{"num_hidden_layers": 8, "hidden_size": 192, "num_attention_heads": 6, "num_key_value_heads": 6, "head_dim": 32, "intermediate_size": 512, "vocab_size": 2048, "hidden_act": "swiglu", "norm": "rmsnorm", "norm_place": "pre", "norm_eps": 1e-06, "positions": "rope", "rope_theta": 10000.0, "rope_fraction": 1.0, "qk_norm": false, "attn_scale": 0.177, "bias": "none", "tie_word_embeddings": false, "parallel_block": false, "init": "normal", "init_std_qkv": 0.0564, "init_std_o": 0.0, "init_std_up": 0.0564, "init_std_down": 0.0, "optimizer": "muon_variant", "learning_rate": 0.0185, "lr_mult_o": 2.0, "beta1": 0.9, "lr_head": 0.00522, "max_grad_norm": 1.0, "warmup_steps": 200, "schedule": "wsd", "decay_fraction": 0.81, "decay_shape": "linear", "final_lr_fraction": 0.05, "batch_tokens": 32768, "max_seq_len": 512, "doc_mask": true, "train_tokens": 133700000, "max_steps": 4081, "dataset": "wikipedia_en"}
MLP neurons of a small language model. Each row is named by its layer, matrix (down: output weights) and neuron, and shows model dimensions 16-111. Each number is 50 + 12 x the weight over its row's rms, rounded and kept within 0 to 99. A neuron's up and down rows have the sign that makes its largest values positive.
A block is one neuron, or neurons of one layer that tend to fire together. After each block is what it responds to, as a language model described it from the Wikipedia text at the highest values.

L5.down385:44 50 46 52 51 55 22 42 49 75 48 33 51 42 31 68 30 32 53 64 52 63 45 59 52 46 46 37 70 44 51 58 53 37 53 52 46 30 35 47 49 61 61 81 62 71 45 55 80 56 85 37 29 39 54 69 59 55 55 52 36 42 47 24 66 61 48 42 45 76 65 55 63 50 48 58 50 29 40 53 53 50 68 56 48 31 55 58 57 45 45 90 55 48 59 57
Responds to: Mid-word letter fragments. Short sub-word pieces (often one letter) in the middle of a word split into tiny tokens, such as Vi|r|ginia, as|s|ets, J|im|my, de|b|t.

L5.down168:61 52 66 66 43 67 39 26 64 70 42 33 58 35 61 51 55 59 70 18 54 46 49 48 61 46 39 59 45 50 34 55 49 32 64 62 47 33 38 61 59 48 39 56 61 50 49 65 51 41 55 42 47 36 55 31 35 43 74 31 51 48 41 71 50 43 60 51 65 52 68 49 58 39 52 72 61 43 57 54 44 53 36 68 69 60 49 58 38 35 34 75 42 48 40 60
Responds to: Mid-word second fragments. Short second pieces inside split words, mostly ch after Ar/Or/Mi/Bu (Archives, orchard, orchestral, Bucharest), also Suz-u-ki, Ma-j-ority, Preced-ed.

L4.down31:47 53 39 53 58 43 47 34 45 62 46 55 44 40 26 57 52 55 37 30 44 32 52 67 67 42 54 34 59 45 60 66 34 45 58 58 38 68 34 41 75 53 52 54 39 61 44 37 53 34 39 26 46 62 57 48 61 47 48 45 60 43 50 59 64 37 50 56 44 50 71 53 34 59 53 36 47 49 58 32 53 65 41 40 32 53 62 84 55 28 52 44 62 84 43 46
L4.down108:44 43 51 54 46 56 22 59 47 54 48 50 60 45 41 61 45 47 53 78 45 43 34 61 32 59 30 50 68 46 50 35 53 61 60 56 65 36 33 22 53 38 37 48 58 54 57 62 60 61 40 56 58 55 66 41 42 59 51 53 49 48 64 48 48 59 20 68 40 38 49 40 41 61 45 63 38 52 65 44 51 71 47 36 40 40 46 43 65 40 46 69 70 51 61 38
L4.down152:63 35 50 38 35 77 62 42 71 50 44 38 39 39 44 59 53 40 52 39 52 55 46 48 34 40 44 52 47 41 47 56 28 44 57 57 37 54 37 38 93 46 47 54 37 58 46 45 27 59 28 34 53 55 72 58 56 26 52 41 53 44 48 37 43 68 35 48 39 49 59 42 44 65 53 62 51 41 70 43 70 66 43 42 76 52 56 40 55 54 31 54 55 36 59 46
L4.down227:53 48 54 55 56 36 58 69 58 53 36 52 47 42 49 39 48 49 53 56 50 47 54 68 53 57 39 65 60 47 35 79 56 54 55 28 57 52 25 50 76 41 33 52 43 60 65 33 27 68 63 46 46 80 76 36 61 39 44 49 56 57 51 57 37 68 50 51 35 51 82 24 53 48 36 55 52 65 55 54 42 50 65 61 59 50 43 26 53 69 42 41 47 49 57 65
Responds to: Clause-ending punctuation. Commas and closing parentheses that end a list, date range or long phrase before the sentence goes on, e.g. after "Laboriaux and','" or "1931')' was".

L4.down69:42 49 45 70 86 73 38 61 43 38 27 60 37 49 65 57 51 41 68 36 52 56 38 51 56 60 70 63 52 63 35 42 49 53 39 53 47 16 65 50 37 55 58 58 59 50 53 46 59 53 32 57 47 66 59 69 36 46 57 67 62 45 56 68 50 53 57 43 42 50 59 53 42 56 68 29 59 56 47 43 37 52 49 46 36 55 48 38 35 44 54 60 46 32 52 48
L4.down148:31 57 38 57 42 45 56 34 53 53 35 34 49 44 59 20 32 26 53 43 68 34 46 37 30 50 87 62 59 43 52 24 47 64 32 53 34 67 55 38 38 57 34 46 45 54 43 59 48 39 59 47 50 47 57 38 63 37 64 44 56 48 40 33 60 45 60 60 34 52 38 38 34 73 43 36 38 57 32 61 38 37 34 47 78 50 45 59 49 47 56 27 55 27 38 63
L4.down306:57 55 56 47 49 56 48 48 36 47 60 56 19 58 60 65 62 34 49 66 45 33 48 48 60 47 48 78 72 48 29 59 63 51 62 50 45 42 40 60 44 68 58 55 36 59 54 49 46 39 48 50 51 49 68 39 65 39 54 55 39 47 48 73 51 40 38 63 64 77 55 35 53 39 27 52 45 55 43 44 52 50 55 54 41 52 53 42 47 35 45 40 20 65 33 40
L4.down367:47 46 44 43 43 44 35 55 35 56 56 48 27 47 55 43 46 52 31 53 62 50 54 32 49 43 48 52 44 57 62 54 45 39 25 44 30 45 60 49 53 53 46 41 51 55 65 59 45 55 47 72 60 65 44 55 45 33 66 56 53 40 47 44 48 71 30 60 69 42 34 48 51 74 69 45 66 65 35 41 61 79 66 64 62 69 69 53 49 45 58 37 41 57 54 64
Responds to: Mid-word s fragments. Word-internal pieces, mostly a lone "s" after a short start (ta-s-ked, O-s-car, De-s-ign); also "==" headings and "Year" table headers.

L5.down325:40 29 63 42 39 34 52 45 70 55 42 58 57 57 63 43 58 46 46 26 50 62 53 43 54 39 30 70 62 52 58 60 64 57 61 38 53 61 57 42 58 38 52 63 38 46 53 40 13 46 40 52 26 52 40 19 40 55 62 51 49 47 53 64 65 73 46 40 53 56 44 64 55 54 35 52 56 52 18 28 61 41 50 52 48 60 46 39 51 54 26 34 56 64 50 23
Responds to: List-final "and". The conjunction and (sometimes or) before the last item of a comma list, mostly proper names, as in "Serbia, Montenegro, and Bosnia"; occasionally joining clauses.

L2.down55:44 57 51 49 39 42 65 66 76 47 58 43 56 63 39 59 49 54 48 39 63 41 63 64 44 63 40 53 52 57 78 68 49 31 58 62 54 61 26 58 58 33 58 35 55 50 38 70 59 66 47 65 50 77 57 40 35 34 47 47 46 50 61 57 55 60 57 74 62 52 63 32 48 42 31 24 65 53 37 52 42 38 36 65 36 58 58 42 51 46 41 55 53 52 39 49
L2.down61:58 49 34 62 69 41 50 48 55 51 45 36 42 57 36 51 69 39 69 24 44 48 33 54 38 50 45 58 62 56 39 42 68 64 49 62 41 55 40 49 55 68 39 59 31 60 50 40 58 47 52 62 44 62 52 46 54 65 57 46 54 68 54 68 43 42 48 74 46 60 50 64 58 62 52 45 43 39 41 64 48 26 49 72 39 30 52 42 39 47 61 50 30 47 68 55
L2.down92:41 51 82 61 68 40 54 53 52 55 43 55 50 71 66 40 40 41 61 68 33 38 68 42 62 50 40 54 72 65 46 35 51 39 60 40 61 53 62 53 17 70 45 22 57 47 69 39 45 48 41 20 57 51 58 39 58 48 59 59 42 49 34 52 62 41 56 69 29 44 67 56 50 55 64 72 43 38 61 53 53 48 61 42 55 46 39 42 48 61 86 56 68 42 70 53
L2.down103:67 51 53 49 57 44 65 57 46 57 39 64 45 52 44 14 52 64 49 40 40 45 31 48 55 46 43 48 73 64 32 41 62 52 50 50 29 61 43 43 75 37 51 45 66 44 54 41 39 62 45 54 47 69 45 40 56 37 44 44 45 30 58 54 54 45 43 60 50 26 46 25 50 65 29 54 36 48 50 66 46 30 68 56 46 34 44 66 37 59 29 33 16 44 48 49
L2.down134:60 66 76 33 39 34 56 46 48 49 35 60 35 59 44 65 57 45 46 58 40 48 59 34 62 43 50 67 43 48 55 48 56 69 55 54 62 74 46 45 33 65 43 53 51 69 28 48 49 37 52 37 54 57 51 49 70 48 46 43 42 53 43 41 41 43 34 32 37 61 62 42 33 76 65 57 42 54 59 76 62 59 49 63 32 52 78 54 54 44 61 52 62 52 46 55
L2.down205:31 35 49 36 54 32 54 32 66 46 57 40 45 79 56 52 45 35 28 28 41 68 58 58 38 44 52 42 59 31 59 52 52 67 46 41 60 54 51 42 63 64 71 42 39 68 55 49 24 54 21 47 36 44 61 54 53 39 36 49 41 53 32 46 55 38 55 43 66 58 61 56 73 51 66 30 49 38 66 33 60 52 69 45 30 57 82 55 43 59 54 65 44 49 64 59
L2.down241:59 49 45 31 49 39 46 64 64 44 39 69 43 45 63 38 57 40 40 49 60 42 38 65 47 53 58 46 45 50 40 67 42 51 22 47 28 53 39 48 67 18 41 55 32 47 45 70 19 66 52 70 34 56 39 72 53 51 53 56 36 47 34 53 50 58 31 54 44 61 43 66 53 60 45 51 71 46 60 62 54 51 35 71 45 59 57 59 63 41 50 60 38 46 55 65
L2.down243:65 40 62 43 56 60 53 27 62 46 47 28 50 47 45 53 32 49 28 55 60 57 31 33 49 11 33 26 55 25 56 63 66 53 60 31 46 63 54 65 65 52 55 67 54 54 47 52 49 36 47 37 63 35 68 48 37 65 37 63 39 29 30 57 57 56 46 51 46 38 55 45 69 63 59 57 50 49 53 33 49 48 40 24 43 39 53 54 63 39 54 66 39 51 48 53
L2.down272:59 39 46 62 50 32 65 63 51 39 35 32 60 30 34 46 48 58 42 57 46 60 52 45 40 30 43 66 46 41 15 62 52 48 55 41 47 49 57 35 60 54 46 56 60 33 43 51 24 33 45 59 52 44 55 33 35 45 53 43 69 51 54 45 41 40 34 42 64 62 62 42 65 42 29 52 52 39 34 60 45 44 48 62 48 65 64 20 45 49 41 67 51 49 53 52
L2.down312:50 51 45 52 52 66 51 32 44 50 73 40 51 56 44 58 60 59 35 48 53 59 67 51 38 77 71 37 59 46 46 76 40 43 62 41 47 41 59 36 57 44 50 89 60 61 49 59 38 62 20 61 51 77 47 43 65 61 41 53 64 43 53 32 35 57 42 52 56 50 52 42 45 73 42 45 63 49 40 60 46 28 49 39 31 66 49 44 46 54 48 44 52 56 64 78
L2.down313:47 53 46 43 55 38 41 41 49 39 26 41 39 43 28 44 49 65 70 42 42 59 73 48 57 53 73 35 42 51 56 49 38 36 40 55 41 53 74 51 43 65 43 39 40 40 59 60 45 66 68 54 34 35 41 45 37 50 50 55 48 42 25 35 46 26 55 44 51 44 61 45 55 69 68 67 80 49 50 55 30 59 65 55 49 46 68 68 51 49 57 35 43 53 44 35
L2.down341:55 47 35 61 42 46 45 50 42 47 61 42 58 44 63 49 40 52 52 46 54 64 40 80 63 76 27 62 47 57 44 30 35 60 56 63 46 37 43 58 59 55 32 38 50 52 29 37 42 49 52 42 51 56 49 43 49 43 51 25 51 56 29 62 21 57 40 51 63 38 34 64 60 56 60 50 45 42 36 47 49 32 51 53 38 50 45 60 64 71 37 22 37 58 34 64
L2.down363:63 46 53 50 42 51 66 40 41 75 57 26 33 34 74 68 44 44 49 42 54 59 58 36 35 50 64 60 56 65 49 56 54 43 48 52 63 47 52 53 72 24 71 38 51 45 49 31 21 55 45 44 65 38 65 66 65 54 76 46 62 59 29 60 41 77 82 62 40 42 55 54 52 62 50 42 52 48 47 18 39 36 19 39 41 76 73 68 59 42 43 49 43 59 45 41
L2.down406:32 43 48 53 60 37 58 44 59 50 40 47 78 40 29 40 52 57 39 50 50 44 46 48 45 46 54 47 52 63 60 52 34 45 69 31 34 47 37 57 68 43 36 44 66 46 73 58 35 50 57 63 48 51 47 41 63 40 36 52 63 63 21 47 68 43 48 42 49 43 42 55 52 59 60 44 57 51 57 72 61 54 39 53 57 44 51 38 76 44 29 69 54 39 72 63
L2.down418:69 39 55 43 42 44 38 50 70 51 59 45 80 37 50 46 40 16 51 34 63 52 49 56 53 63 36 51 50 42 87 55 60 47 41 37 47 53 36 48 44 63 43 64 76 41 30 41 21 54 38 55 34 69 33 59 52 46 28 41 69 57 40 48 45 48 42 42 67 59 67 37 73 53 56 43 56 46 43 59 49 49 47 49 46 41 48 46 49 61 40 31 66 73 44 61
L2.down486:62 52 46 60 62 55 55 66 47 65 68 67 55 55 58 53 50 35 55 59 42 39 45 78 47 64 69 64 42 37 60 42 62 31 42 43 53 33 52 55 60 38 50 70 49 43 59 56 55 41 62 51 28 34 38 56 71 55 73 42 52 56 30 53 54 76 41 47 48 62 44 34 63 48 63 36 56 65 49 37 31 58 49 60 58 50 61 53 40 49 51 51 48 45 67 72
Responds to: Second word-piece fragments. Short middle pieces of words split across tokens, mainly names and proper nouns, such as Z-ach, Ma-th(is), Mis-s-ouri, W-all-s.

L2.down6:47 36 53 37 52 26 29 69 57 53 32 40 53 49 49 44 60 47 45 46 49 48 41 63 61 44 35 42 46 67 48 79 56 48 40 67 56 36 32 60 45 37 43 50 47 72 72 56 41 77 36 54 51 53 65 55 26 51 54 49 39 39 60 44 40 42 57 60 36 58 49 43 34 42 39 24 33 50 30 68 65 24 45 34 64 51 45 43 66 45 59 57 29 41 24 44
L2.down10:57 51 53 47 65 61 53 49 64 70 64 65 62 53 62 58 71 41 70 52 49 51 57 51 57 64 47 63 60 69 66 60 48 62 50 50 67 45 49 49 41 63 51 39 20 53 42 52 44 37 62 47 55 41 32 51 52 51 43 64 59 70 69 40 36 26 48 47 66 69 29 60 40 55 50 45 66 56 52 55 46 74 70 60 51 44 42 41 41 60 50 45 44 59 66 42
L2.down24:53 80 37 50 28 56 48 49 33 40 71 33 34 47 50 49 37 57 57 59 53 40 40 48 51 36 46 45 71 45 43 57 44 42 59 67 50 37 59 63 46 69 41 43 55 65 63 56 56 54 41 69 37 55 51 35 36 49 67 55 37 66 52 53 32 58 52 53 39 60 31 51 33 51 46 46 67 40 32 41 60 44 67 46 67 55 38 60 62 51 56 79 42 32 55 39
L2.down29:73 52 38 57 55 39 52 32 35 52 56 62 40 56 60 34 54 41 46 35 61 42 39 29 47 36 58 52 53 51 19 55 47 75 55 26 57 64 69 68 55 40 46 56 43 65 67 41 62 65 67 44 39 48 51 61 37 32 43 32 60 44 49 64 48 46 77 51 43 51 63 38 40 55 44 27 54 48 65 45 37 44 72 77 31 40 50 41 70 53 41 29 60 68 37 47
L2.down84:63 66 26 53 60 55 39 29 46 51 33 46 56 53 63 35 62 39 70 60 48 64 38 25 60 39 50 66 45 44 55 42 62 58 61 49 66 58 53 43 26 50 57 50 64 70 60 31 38 37 62 73 66 44 57 42 47 57 45 68 59 56 38 52 40 57 55 67 72 61 52 49 58 44 51 57 66 42 40 35 36 54 38 32 68 44 44 60 57 73 51 51 38 74 49 54
L2.down98:61 69 55 54 66 22 41 66 35 46 52 44 46 46 53 44 52 51 60 33 53 41 61 37 50 49 47 26 49 76 39 51 47 64 45 64 35 50 64 36 44 45 55 64 40 70 50 40 25 39 54 73 35 66 42 15 62 56 47 39 25 56 53 44 38 48 64 53 63 40 26 56 54 46 48 50 50 61 52 67 66 27 50 28 56 39 48 47 61 38 34 46 66 34 57 58
L2.down126:54 71 43 54 60 65 46 33 26 66 56 51 40 48 36 52 45 57 43 53 51 42 54 60 67 44 41 44 46 62 67 30 67 56 61 52 45 44 50 46 60 74 54 41 47 57 60 59 64 47 79 45 67 55 52 40 69 46 60 65 49 21 49 58 34 24 44 63 37 46 55 50 36 59 57 59 62 47 60 55 68 42 51 27 63 47 46 37 68 67 70 55 45 35 57 31
L2.down129:53 47 56 57 56 33 36 54 64 22 52 57 55 58 42 51 26 43 35 36 50 31 42 53 47 40 42 61 71 51 49 59 52 71 46 77 43 48 46 41 25 42 55 58 35 31 56 52 50 48 57 56 71 62 49 59 48 77 63 41 46 57 36 22 61 38 51 44 63 57 40 61 43 77 65 57 67 57 57 42 53 63 54 66 45 35 33 58 28 62 51 64 50 64 31 33
L2.down168:47 48 76 37 46 56 76 58 63 37 67 49 52 39 69 61 69 53 71 39 60 37 61 30 66 43 43 61 49 49 53 53 67 38 53 65 63 37 59 75 46 56 57 58 46 29 59 65 77 66 63 49 56 60 50 44 45 40 56 69 58 17 62 64 39 30 40 52 48 50 53 42 30 63 47 42 59 56 44 68 55 45 58 47 49 78 53 53 46 48 52 64 33 56 35 65
L2.down248:61 57 51 26 50 36 46 43 58 51 51 47 62 45 58 31 43 50 57 55 60 52 47 44 54 59 66 51 40 45 52 44 45 43 49 29 54 76 48 50 76 45 30 46 40 58 53 38 30 38 42 58 49 28 43 52 47 35 51 61 52 49 52 56 51 50 55 54 46 53 53 55 41 62 47 42 71 34 28 61 63 62 54 55 39 56 57 27 62 48 67 56 49 55 55 55
L2.down257:37 34 54 37 54 46 35 20 41 95 40 53 61 43 58 44 60 48 37 53 28 40 40 70 40 43 34 61 51 43 47 59 56 53 57 38 62 41 63 34 46 33 27 51 52 39 69 56 27 41 56 54 59 62 58 48 66 29 49 43 50 34 52 64 67 64 32 54 44 35 79 34 48 70 35 77 62 63 51 62 67 48 47 51 61 46 50 34 51 38 37 45 54 56 29 34
L2.down282:42 44 52 53 60 57 64 38 56 53 52 45 58 49 32 55 42 67 61 62 49 48 67 77 45 36 53 45 40 40 61 34 58 58 57 66 62 64 54 54 34 57 40 21 55 34 21 86 26 18 44 46 45 59 40 30 57 57 34 57 45 48 59 69 66 60 53 70 39 38 35 45 65 60 33 78 46 36 42 47 63 62 46 67 51 48 47 55 54 55 47 49 48 50 47 56
L2.down358:36 44 49 47 34 49 48 91 44 64 55 57 71 54 29 41 50 45 62 64 49 60 60 81 46 48 64 68 66 38 52 68 47 40 45 43 78 54 46 57 41 51 52 34 50 60 45 42 52 54 51 50 63 55 44 32 38 48 40 51 58 54 48 54 43 45 57 33 54 54 60 47 58 37 39 51 72 61 37 58 44 63 53 38 48 49 51 60 39 53 67 81 58 38 56 32
L2.down411:47 55 73 59 40 38 44 76 55 48 44 52 61 46 47 75 60 46 58 44 58 49 44 60 45 43 53 67 44 54 65 40 66 33 59 42 38 42 65 37 57 50 47 53 51 36 47 38 34 64 51 60 42 35 52 35 65 37 38 39 61 58 36 66 46 37 52 44 65 56 25 41 57 31 48 57 60 61 44 38 45 47 77 37 36 50 46 45 48 68 36 76 62 60 43 45
L2.down414:52 43 37 38 55 62 39 30 59 43 73 56 52 50 41 37 47 40 20 34 35 46 30 40 54 22 66 59 48 44 41 54 41 41 51 50 68 57 48 45 87 61 47 48 51 21 44 44 37 48 43 45 49 48 45 41 64 44 77 45 39 65 42 51 39 32 37 49 57 45 47 52 63 64 57 51 56 48 43 73 75 57 39 62 38 46 38 36 55 42 41 71 69 53 69 52
L2.down504:45 49 27 58 62 34 73 47 55 34 63 39 53 31 49 49 48 46 75 76 54 51 49 45 62 39 51 54 39 53 44 68 55 48 45 63 54 71 59 62 55 33 55 53 44 46 67 37 56 58 65 56 70 61 60 28 69 50 51 38 43 70 54 54 42 60 52 47 72 45 43 55 51 53 69 47 50 67 39 53 38 58 41 50 38 46 46 62 45 75 31 56 79 44 45 52
Responds to: Conjunctions and "Spec" pieces. Coordinating and/or/& joining list items or clauses (options and futures, university or college), plus mid-word pieces, mainly "ec" in Special/specifically.

L4.down21:41 50 33 44 44 26 44 29 57 46 55 43 44 53 30 34 53 44 48 43 56 60 65 52 64 56 55 47 48 53 71 61 38 44 70 44 45 65 61 64 59 72 64 52 56 51 51 49 32 28 26 54 55 51 69 62 67 37 69 44 82 34 61 55 54 41 50 34 64 53 54 42 43 42 69 46 55 43 30 36 65 55 52 39 47 49 47 26 39 65 48 62 74 65 72 45
L4.down39:61 80 61 50 58 46 37 65 51 59 31 72 50 73 28 40 39 41 51 37 71 59 63 68 53 22 60 53 66 52 50 67 28 41 50 57 52 60 47 66 57 37 38 36 49 50 35 29 27 48 65 31 63 39 70 34 72 24 62 51 58 49 54 22 53 65 41 52 38 58 50 46 43 42 48 64 58 53 54 39 52 31 48 28 46 51 42 46 40 58 48 35 30 56 41 46
L4.down244:71 46 40 63 53 43 52 40 35 37 28 46 14 61 55 21 51 39 57 40 50 41 38 39 24 37 39 36 70 50 55 51 37 55 56 45 61 63 37 46 74 60 57 48 55 34 56 48 23 44 49 43 43 42 64 32 74 34 75 59 46 42 41 44 64 25 41 53 77 34 45 45 54 48 60 58 70 47 62 61 61 55 60 36 39 31 51 36 60 68 46 34 54 56 44 51
L4.down418:64 44 58 46 65 57 36 42 25 60 59 60 73 61 44 22 45 43 57 46 39 43 59 47 52 48 44 67 61 28 54 42 54 49 61 44 46 35 47 38 47 53 49 30 51 44 56 45 62 72 51 29 41 34 52 59 65 33 69 51 56 68 58 27 62 24 37 42 54 37 82 48 58 32 50 52 67 47 45 41 54 66 45 40 49 32 46 48 46 54 41 68 44 50 59 44
Responds to: Verb inflection suffixes. Split-off -s or -ed endings on main verbs after a third-person subject, in plot summaries and reporting prose, such as tell|s, discover|s, express|ed, report|ed.

L2.down15:53 42 48 43 64 51 36 42 55 46 50 53 59 49 46 48 53 57 62 38 71 52 66 57 45 49 59 44 65 63 40 61 62 63 55 37 46 35 58 58 61 50 51 45 41 40 52 43 55 79 60 65 59 66 52 25 61 72 40 70 51 39 60 33 49 55 57 16 36 53 50 84 45 55 57 54 52 54 77 37 55 30 55 69 34 46 31 22 54 56 66 54 24 45 51 63
L2.down57:51 40 42 39 66 49 60 32 43 53 45 39 37 56 55 47 43 43 43 35 39 50 37 32 64 60 60 46 36 42 59 68 39 53 70 56 48 55 40 56 51 34 40 71 55 64 30 39 76 61 63 54 30 41 35 40 37 63 51 30 55 69 42 63 44 57 53 70 42 83 58 47 60 49 33 54 43 57 46 76 34 46 59 49 53 51 53 51 65 46 49 41 71 63 43 50
L2.down107:56 63 41 40 41 38 48 50 23 58 46 43 38 52 61 56 61 46 55 36 37 42 50 66 50 68 77 47 71 44 77 57 41 41 51 75 49 52 53 65 64 65 65 65 88 65 52 36 63 47 49 58 45 61 63 47 24 45 60 55 34 54 31 39 07 34 57 23 86 55 47 61 72 49 52 42 51 40 62 39 38 65 66 42 56 34 59 53 49 63 49 58 30 46 55 58
L2.down156:42 51 48 51 67 44 45 36 63 59 74 68 30 66 57 29 56 46 44 55 43 49 53 68 48 29 42 33 57 53 56 59 51 57 43 62 56 49 61 42 38 43 29 38 48 73 46 59 64 42 59 47 65 54 60 62 56 55 41 58 54 56 56 61 39 46 59 42 42 60 59 49 66 62 52 40 66 45 47 70 29 36 59 48 43 48 47 60 56 72 71 49 40 44 50 33
L2.down198:46 42 47 55 58 68 31 53 39 59 48 57 78 40 38 42 29 36 32 64 43 37 41 46 42 24 56 55 52 34 53 38 63 39 39 30 44 56 57 41 60 56 58 69 26 51 41 51 54 61 55 38 37 32 44 58 62 34 51 42 40 50 40 49 75 59 46 45 53 62 48 43 59 33 47 56 42 63 40 61 49 35 60 67 57 56 44 74 60 44 55 25 58 61 55 26
L2.down236:58 36 48 46 57 43 51 49 38 55 40 58 52 34 17 66 84 40 51 31 51 40 41 41 56 68 65 54 50 54 57 86 51 36 68 57 55 58 57 62 41 65 22 53 50 44 17 41 38 59 53 73 41 53 27 59 46 57 58 34 52 37 63 47 52 61 53 61 44 38 27 45 52 39 44 54 64 67 42 64 69 50 12 54 51 64 49 59 45 73 49 61 39 46 52 73
L2.down278:44 50 58 60 43 42 54 45 37 47 53 30 51 70 44 51 55 55 42 53 37 44 48 44 66 53 59 37 72 40 58 40 48 57 50 52 28 34 45 58 35 39 46 44 46 68 65 47 61 47 62 63 47 37 69 38 55 51 44 47 38 31 31 41 50 63 53 48 36 57 45 52 50 54 28 53 37 68 41 67 51 50 53 46 47 62 58 52 59 57 32 77 41 21 45 40
L2.down281:44 34 43 58 36 45 45 47 68 66 36 71 64 51 50 56 34 57 47 48 36 18 43 53 45 40 34 47 40 62 54 36 73 70 35 35 42 51 54 50 68 54 34 36 60 64 53 43 71 52 49 47 61 46 44 42 42 53 24 35 41 35 48 49 63 41 60 59 58 41 69 60 43 49 34 40 47 60 55 50 48 44 78 63 64 39 59 50 38 29 45 64 59 50 36 42
L2.down301:43 44 45 36 49 54 68 50 47 45 38 52 36 31 63 52 50 46 46 43 34 35 52 64 54 43 42 17 45 45 68 65 32 43 47 61 41 39 34 54 62 73 32 52 47 37 58 58 55 35 65 26 48 47 43 70 65 52 83 44 62 50 41 42 39 66 66 24 43 47 70 59 56 56 51 52 72 52 63 58 31 37 49 52 39 47 44 19 44 32 60 58 46 47 49 48
L2.down394:50 67 41 34 50 62 54 60 55 46 56 64 26 56 35 25 55 47 32 58 64 49 39 48 47 50 40 29 64 51 47 43 31 64 73 46 46 47 41 24 48 49 57 52 56 54 55 57 41 41 77 41 46 40 40 46 48 51 65 41 60 41 31 42 33 47 41 49 45 61 44 50 61 60 41 44 51 60 47 53 38 63 42 52 53 59 41 37 42 22 53 46 41 59 59 28
L2.down421:52 50 44 40 56 47 64 46 58 54 45 50 50 57 52 44 32 44 52 52 36 54 45 45 44 63 79 53 30 52 42 51 39 58 57 61 29 64 72 42 56 76 60 52 32 64 40 41 56 44 29 59 50 62 55 55 45 62 58 40 83 64 52 63 45 36 35 71 45 69 45 67 44 48 54 57 50 42 65 79 59 26 27 37 52 42 51 49 35 51 64 55 35 51 39 37
L2.down422:48 39 23 47 36 35 42 58 43 59 34 45 28 48 43 52 44 54 48 61 59 25 57 56 30 71 71 54 59 53 32 65 48 65 51 68 61 48 66 33 57 63 58 73 50 53 34 59 49 50 57 66 52 58 52 64 27 35 52 27 48 49 25 51 45 65 70 55 61 65 46 52 58 50 27 46 52 54 61 54 41 37 43 52 45 34 51 41 40 35 44 63 39 28 57 46
L2.down423:27 58 59 22 61 46 60 60 48 44 46 55 37 58 37 57 51 60 45 53 34 36 60 58 61 50 59 37 32 67 41 69 72 59 64 47 52 48 54 49 65 43 52 65 47 62 61 64 64 47 47 44 64 60 49 22 75 61 42 50 60 44 28 54 31 21 41 25 56 55 24 29 48 64 40 62 49 59 57 27 30 53 35 58 57 57 48 49 55 36 43 58 45 45 43 62
L2.down459:45 44 36 37 42 59 43 64 50 54 70 35 54 66 56 61 69 59 60 56 55 52 62 66 48 47 68 78 57 42 55 64 59 50 55 63 53 67 59 66 14 49 35 67 39 69 50 34 56 39 49 52 39 31 74 47 47 51 40 51 53 50 49 44 65 36 29 57 76 48 43 49 41 15 42 43 45 42 49 59 52 57 23 44 53 38 36 65 35 49 51 50 70 49 59 56
L2.down508:64 30 55 44 43 43 44 33 55 63 52 45 54 42 55 49 57 48 46 58 34 46 39 60 51 50 73 56 60 34 32 44 58 62 54 50 30 38 53 52 34 50 65 26 57 60 36 50 39 51 41 62 62 67 39 55 38 49 37 41 52 55 51 57 50 49 50 73 59 65 71 70 45 52 56 55 52 63 39 89 71 48 42 48 58 61 49 36 45 26 67 47 56 55 63 66
L2.down511:53 46 80 55 14 37 53 53 55 60 37 62 29 48 65 48 49 60 30 49 50 25 51 50 55 33 62 48 48 46 35 64 46 62 43 60 56 48 22 46 61 56 46 62 57 54 27 66 74 34 52 52 63 56 64 60 73 45 34 57 72 40 52 46 47 49 74 63 37 53 37 61 48 83 33 64 61 61 60 63 48 41 52 48 68 38 59 56 53 62 42 65 29 27 38 65
Responds to: Mid-word fragment pieces. Short inner pieces of words split into several tokens, such as "ic" in dedicated, difficulties and depicted, or "s" in described, descent and Lesko.